Weights of a small GPT-style language model, trained from scratch on English Wikipedia: 14 layers.
MLP neurons of a small language model. Each row is named by its layer, matrix (up: input weights; down: output weights) and neuron, and shows model dimensions 0-63. Each number is 128 + 24 x the weight over its row's rms, rounded and kept within 0 to 255.
After each neuron's rows, "fires after" lists the tokens most often just before its 100 highest values on Wikipedia text that the model never trained on.

L6.up766 [122 148 111 116 122 153 144 124 142 143 111 100 155  82  99 132  74  61 109 136 112 140 137 168 141 143 166 136  88 129 155 138 129 105 129  79 129 111 173 197 104 133  79  91 134 121 112 104 138 133 118 144 124 115 137 124 107 127 160 132 139 141 161 139]
L6.down766 [123 114 107 130 122 101 118 105 126 122 102 155 122  51 161 119 166 135 119 150 144 199 133 122 113 133 113 135 159 110  98 118 111 140 139 131 139 118  93  98 125 120 166 142 106 132 116 130 119  68 128 120 127 139 119 148 157 135 132 124 136 147 112 127]
fires after: ".", "\""

L2.up831 [ 90 163 126 130 127 123 157 139 116 142 118 121 127 129  99 159 121 105 153 129 143 150 152 141 132 157 173 154 130 109  80 131 147 173  99  71 108 129 114 133  92 123 137 147 106 183 123 146 131 130 132  91 145 111 127 125  93 121 127 114 156 146 108 163]
L2.down831 [165  72 133  88 136 127 103 118 137 129 142 134 143 126 168  95 130 133 137 167 127  97 111  90 115 111  97  91  94 137 148 136 146 112 152 151 154 136 122 141 164 128 115 108 167 114 138  93 114 120 140 227 139 125 148 161 196 102 123 156 143  82 166  66]
fires after: "t", "m", "w", "ant", "ar", " W"

L2.up253 [ 85 123 116  74 103 144 131 103 136 163 127 146 155  78  89 123  88  80 122 112 130 151 140 129 126 118 105 107 106  78 169 158 165 137 125 117 101 121 124 173 105 155 111 110 148 100 111 117 130 106 105 167 128 114 147 125 122 136 115 115 108 183 141 138]
L2.down253 [ 96 136 118  89  95 126 140  96 147 120 108 171 164  96 149 144 160 153 135 167 143 144 116  83  98 134 126  97 137 114 135 137 126 101 114 120 114 139  81 123 131 156 146 145 118 128 114 113 150 131 144 102  97 151 134 113  98 114 114 125 146 140 126 117]
fires after: " ", "2", "4", "1"

L6.up546 [102 174 145 136 129 154 126 113 135 127 122 152 132 124 106 136 135 141 130 113 101 130  99 119 110 164 156 146 127  87 121 118 176 112 135  79 156 112 113 109 130 117 115 124 128 133 127 117 114  97  97 120 121 129 171  95 128  88 121 111 128 122 168 103]
L6.down546 [141 116  74 130 154 133 137 142 136 126 149 131 140  95 138 121 126 126 124 133 138 128 159 140 109 138 139 112 141 156 172 113  72 113  97 110 145 106 107 172 168 131 164 164 117  95 113 132 140 142 118 106 115 141 115 158 151 155 135 122 101 174 133 171]
fires after: " I", ".", " F", " O", "I", " T"

L11.up418 [141 148 106 110 145 107 134 167 117 130 105 120 115 125 148 160 108 152 129 174 101 162 151 167 143  80 106 134 125 141  90 122 130 105 106 154  90 101 123 107 126 137 104 156 137 137 117 100  72 131 134 135 154 109 128 121 127 149 146 129 126 136 139 124]
L11.down418 [133 139 110 126 155 132 104 100 170 125 104 152 139 134 124 108 118 128 131 126 147 119  72  56 112 155 133  96 120 110 163 135 145 127 107 162 117 122 148 132 140 148 119  81 135 111 129 113 136 120  79 119 156 133 155 117 105 132 150 109 108 167 138 124]
fires after: " com", "om", "r", "ri", "ill", "er"

L5.up898 [124 115 104 162 149 140 140 161 134 120 106 140  83 117  65 107 141 123 136  64 137 138 121 173  54 142 159 141 132  85 139 120 142 118 104 110 131 128 145 123 149 125 138 143 128 141 120 143 118 149 133 123 122 108 126 128  91 124 115 139 185 135  96 163]
L5.down898 [126 104 132 106 127  89  92  60 127 141 138 112 123 165 161 133 111 131 137 162 143 150 135 100 171 127  95 102 128 159 155 141 115 143 140 145 125 109  88 141  97 147 105 119 140 127 106 113 114 109 146 105 143 161 141 139 183  99 112 104 104 115 154  87]
fires after: "u", "at", "s", " W", "m", "a"

L6.up291 [120 130  97 145  77 116 116 107 159 119 134 100 140 137 126 169 134 121  82  97 124 135 145 144 154 139 159 110 126 135  89 109 130 113 134 108 123 114 147 155 140 122 144 119 125 128 122  85 112 103 124 130 111  83 164 102 125 113  91 153 166 127 167  92]
L6.down291 [115 132 148 122 116 152 145 133 122  94 111  99 145 186 110 152 142 142 124 154 118 154 126 135 138 129  94 163 142 165 107 115  92  97 112  90 123 105 147 128 130 103 135 146 141 135 140  88 142  89 158 138 110 111  83 102 156 200  41 160 154 109 130 171]
fires after: " re", " (", "-", " the", ",", "en"

L11.up107 [ 58 115 104 116 134 141 120 114 136 171 107 108 163  90 144 110 166  98 132 110 128 147 144 116  77 106 112 130 122 119 121 128 133 123 145 180  94 124 165 125  92 141  86 161 135 131 109  88 147  92 109 112 152 110 163 116 120  93 122 116 129 136 155 133]
L11.down107 [160 143 115 144  96 108 104  93 141  87 144 119 144 147 117 144 131 105  75 106  95 140 126 147 136  97 111 130  89 156  94 172 149 158 131 121 117 189  75 117 119 135 126 150 119 157 123  95 125 125 129 124  95 145 105 125 125 150 133  96 119 123  90 135]
fires after: "–", " b", " ", "ff", "f", "v"

L6.up142 [120 137 128 112 139 150 143 118 142 155 114  86 161  96  92 123  87  70  95 129 117 140 135 164 131 135 155 129  88 132 153 145 142 118 128  86 111 104 157 193 113 144  80 112 131 114 122 110 138 135 123 136 127 102 134 121 101 127 163 138 149 143 167 126]
L6.down142 [128 108 119 126 114 114 120 113 138 130 115 143 108  34 145 120 193 153 126 154 155 192 145 114 116 155 117 121 165 119 113 117 115 142 132 133 129 113 101  85 121 132 153 137 123 131 116 130 128  78 124 124 120 138 136 146 157 122 135 139 137 151 108 117]
fires after: ".", "\""

L5.up814 [100 152 109 166 125 133 130 169 152 146 164  93 108 102 128 153 145 129  90  86 141 132 132 123 164 111 137  88  79 107 102 144 147 130 135 108 120 133 165 150 141 151  97 122 108 110  82  61 122 130 135 145 116 110 114 119 142  99 139 116 158 117 151 151]
L5.down814 [135  90 142  84 138 121 127  96 145 119 110 125  71 150 114 116 101 103 136 139 153 162  90 146  87 168 115 142 127 119 115 135 140 130 122 143 123 119 145 116 105 109  87 146  90 149 156 139 154 126  96 144 132 101 116 148 128 156  98 137 129 151 140 170]
fires after: " (", "-", " \"", ",", " o"

L6.up243 [146 107 111 110  78 161 111 159 143 117  87 129 134  96 130 165 138 139  97 109 135 142 154  77 149 164 136 128 111 141 123  94 135 116 157 124 111 130 151 149 157 172 155 118 122 126 131 128  81 125 100 150 106  96 170 140 109 102 149 127 132 139 158 121]
L6.down243 [133 139 129 110 126 111 137 102  87 133 109 120  96 154 121 158  83 152 162 129 130 176  81 158 159 169 116 175 145 146 116 112 130  75 103 124 130 150 149 122 157 154 123 121 129 144 112 119 132  86 134 132 134 107  83 174 104  96 124 127 142 111 169 173]
fires after: ",", "-", " \"", " ", "H", " ("

L5.up113 [118 131  81 148  93 128 128 138 170 131 117  94 139 129 105 186 129 131  78  71 152 127 147 144 133 165 175 141 109  97 109 130 141 117 150 108 120 137 175 133 142 149 173  84 136  78 131 108  58  97  89 168 115 137 148 150 101  95 139 112 137 132 153 128]
L5.down113 [125 138 140 137  98 109 126 130 121 109 127 106 135 108 136 162 120 125 109 120  97 151 201 135 121 154 117 117 113 136  99 102  86  93 104 103  78 160 152 154 151 147  99 128 133 127 155 102 137  68 109 142 134 136 119 166 105 161 153 164 177 141 126 159]
fires after: " ", ",", "-", "f", " (", "b"

L5.up259 [137 155 129 125  90 168 124 115 175 139 103 113 157 100 143 180 125 158 104 124 163 144  99 100  86 136 176 107 114 114 125 119 133 131 108  97 110 130 175 144 187 145 141 115 159  98 120 131  91 142 127 125 143 102 181 109 104 103  94  85 138 149 157  95]
L5.down259 [128 122 138 115 161 125 104 124 120 109 141 161 136 161 124  71 130  67 137 121 112 126 151 156 157  98  92 148 143  98 148 152 122 157 154 127 135 115  86 132  61  92  98 127  90 140 111 133 146 171 116 148 133 171  95 121 117 163 154 121 131 120 114 143]
fires after: ",", "\"", ".", "\n"

L6.up739 [119 149 122 109 123 150 137 120 140 156 102  91 160 103  89 133  89  72  99 129 111 141 134 172 140 141 167 130  80 130 155 140 141 118 112  82 115 112 157 200 112 140  79 103 129 115 114 114 143 132 120 139 124 110 133 122  87 120 148 126 148 151 164 136]
L6.down739 [125 103 117 127 124 102 129  97 127 116 126 152 121  40 160 119 191 153 123 153 145 187 142 110 122 141 113 125 151 108  96 113 117 145 126 132 134 116  95  89 120 123 154 139 103 132 113 128 125  74 120 128 130 143 118 145 156 129 130 131 131 149 111 125]
fires after: ".", "\""

L6.up230 [138 175 109 124  85 151 122 130 135 151 128  94 141 113 103 115 102 158  97 126 136 149 114 111 117 124 182 162 108 110 139 202 173 120 115  73 152 122 104 118 123 127 139 132 138 112 154 115 119 113 115 139  94 126 147 117 108  97 133 113 149 137 164 103]
L6.down230 [187 136 114 122 142 185  97 125 157 128 123 122 135  94 116 101 124 148 129 132 148 167 143 136 111 145 146 139 123 107 154 160 145 106 116  79 170 100 110 115 119 118 112 141 161 129 120 109 120  91 154 122  93 149 161 131 104  99 128  86 124 113 148 107]
fires after: "\n\n", "\n", " ", "est", " F"

L11.up86 [ 73 131 140 135 161 178 117 146 176 160 130 102 142  97 104 138 185 153  92 108 117 114 137 125  90 162 109 131 118 137  88 117 132 168 166 144 105 155 113 131 137 105  84 117 169 147 165 141  78 123  97 125 170 124 162  97  97 132 112 118 153 153 116 139]
L11.down86 [146 125 149 157 141  69  78 110 146 134 137 134 137  96  92 113 104  84 104 120 147  88 128 170 120 102 116 168 167 133 148 119 128 127 113 152 129 110 128 145 141 116 114 130 135 132 137 124 119 133 133 156 117 188  89 129 123 138 137 106 164  91  89 117]
fires after: " b", " B", "B"

L7.up476 [ 85 141 147 121 128 151 142 114 135 129 126 138 128 117  73 173 144 122 103 129 112 114 145 127 110 161 115 100 115 122 106 119 148 157 148 105 115 141 137 161 132 145 134 106 162 116 141 152 127 123 139 108 115 109 143 134 137  91  98 114 132 135 140  88]
L7.down476 [164 141 122 118 152 107  98 123 138 119 115 158 134 165 175  81 125 115 129 159 124 112 141 128 173 110 121 149 128 113 145 123  89 119 115 140 114 129 151 111 114 120 126 141 107 113  96 131 129 249 117 161 128 115 111 134 111 117 160 142 159 135 164 132]
fires after: " (", "1", "==", "===", "\n\n", " T"

L6.up785 [111 104 101 125  99 156 130 115 140 137 111  77 156 111 124 141 130 142  73  92 109 149 137 117 124 144 170  99 102 123 133 125 149 122 152  90  64 149 148 136 182 106 167 148 133 129 139  80 147 105 110 151 114 110 183 125 129 114 121 123 139 120 138 103]
L6.down785 [122 123 144  70 144 183 105  89  84 112 127 122 159 144  90 135 143 150 139 143 130 162 153 118 141 142 140  97 125 135 134 105 134 140 139  76 151 131 134 141 136 124 110  92 136 123 111 114 129 122 102 118 156 112 107 124 161 178 112 157 104 118 123 142]
fires after: "c", "-", " \"", " (", "f"

L6.up268 [ 88 135 119  97 115 142 109 129 157 137 131 146 163 140  99 163 121 177 140 129 149 134 141 103 117 139 165 120 106 109 137 159 157 122 129 105 169 157 109 160 115 134 116 111 166  93 151 150 140 104  92 126 103  78 149 136 129  96  98  97 140 133 191  81]
L6.down268 [159 114 139 139 117 134  97 114 133 144 135 207 123 120 159  86 123 126  73 116 181 130 166 152 121 135 100 156 126 137 149 120 109 103 103 154 112 126 138 109 144 117  83 136 134 137 127  79 162 135 147 115 133 199 107 138  92 137 122 164 126 143 106 155]
fires after: "\n\n", "1", "\n", ".", " ", " F"

L5.up511 [ 94 116 110 108  96 136 129 169 148 160 136 116  99 127 130 203 136 146  97 101 140 139 139 108 141 101 165 121 111 124 123 127 126 119 156 107 134  98 166 158 123 162 162 128 115 139 113 136 149 123 111 140 115  94 133 180 174  98 168 152 140 122 134 168]
L5.down511 [154 126 132  79 114 144 133  76 162  97 112 126 133 117 131 124 110 140 104 128 142 149 117 152 139 132 118 174 119 152 107  99 136 120 150 107  97 162 150 121 123 125 119 146 112  98 136 116 136 126 103 162 127  88 128 160 137 126  91 132 155 145 150 157]
fires after: " on", " in", " (", " \"", "-"

L2.up379 [ 72 126 109  79 107 134 145 108 140 158 132 132 159  83  96 131  86  96 109 108 137 172 138 118 118 113 115 103 109  77 156 164 162 140 129 126  88 129 136 155 106 162 107 102 138 103 109 120 128 111  97 175 127 114 140 123 123 134 124 104 111 171 141 142]
L2.down379 [ 92 132 125  98  91 112 152  82 146 123 124 172 160  96 138 152 155 169 127 176 134 157 110  84  88 128 124 108 147 115 125 145 126 111 111 119 109 142  91 107 135 152 151 132 104 131 112 111 127 139 125 112 107 148 128 108 116 127 114 124 152 133 129 125]
fires after: " ", "2", "7", "5", "4", "3"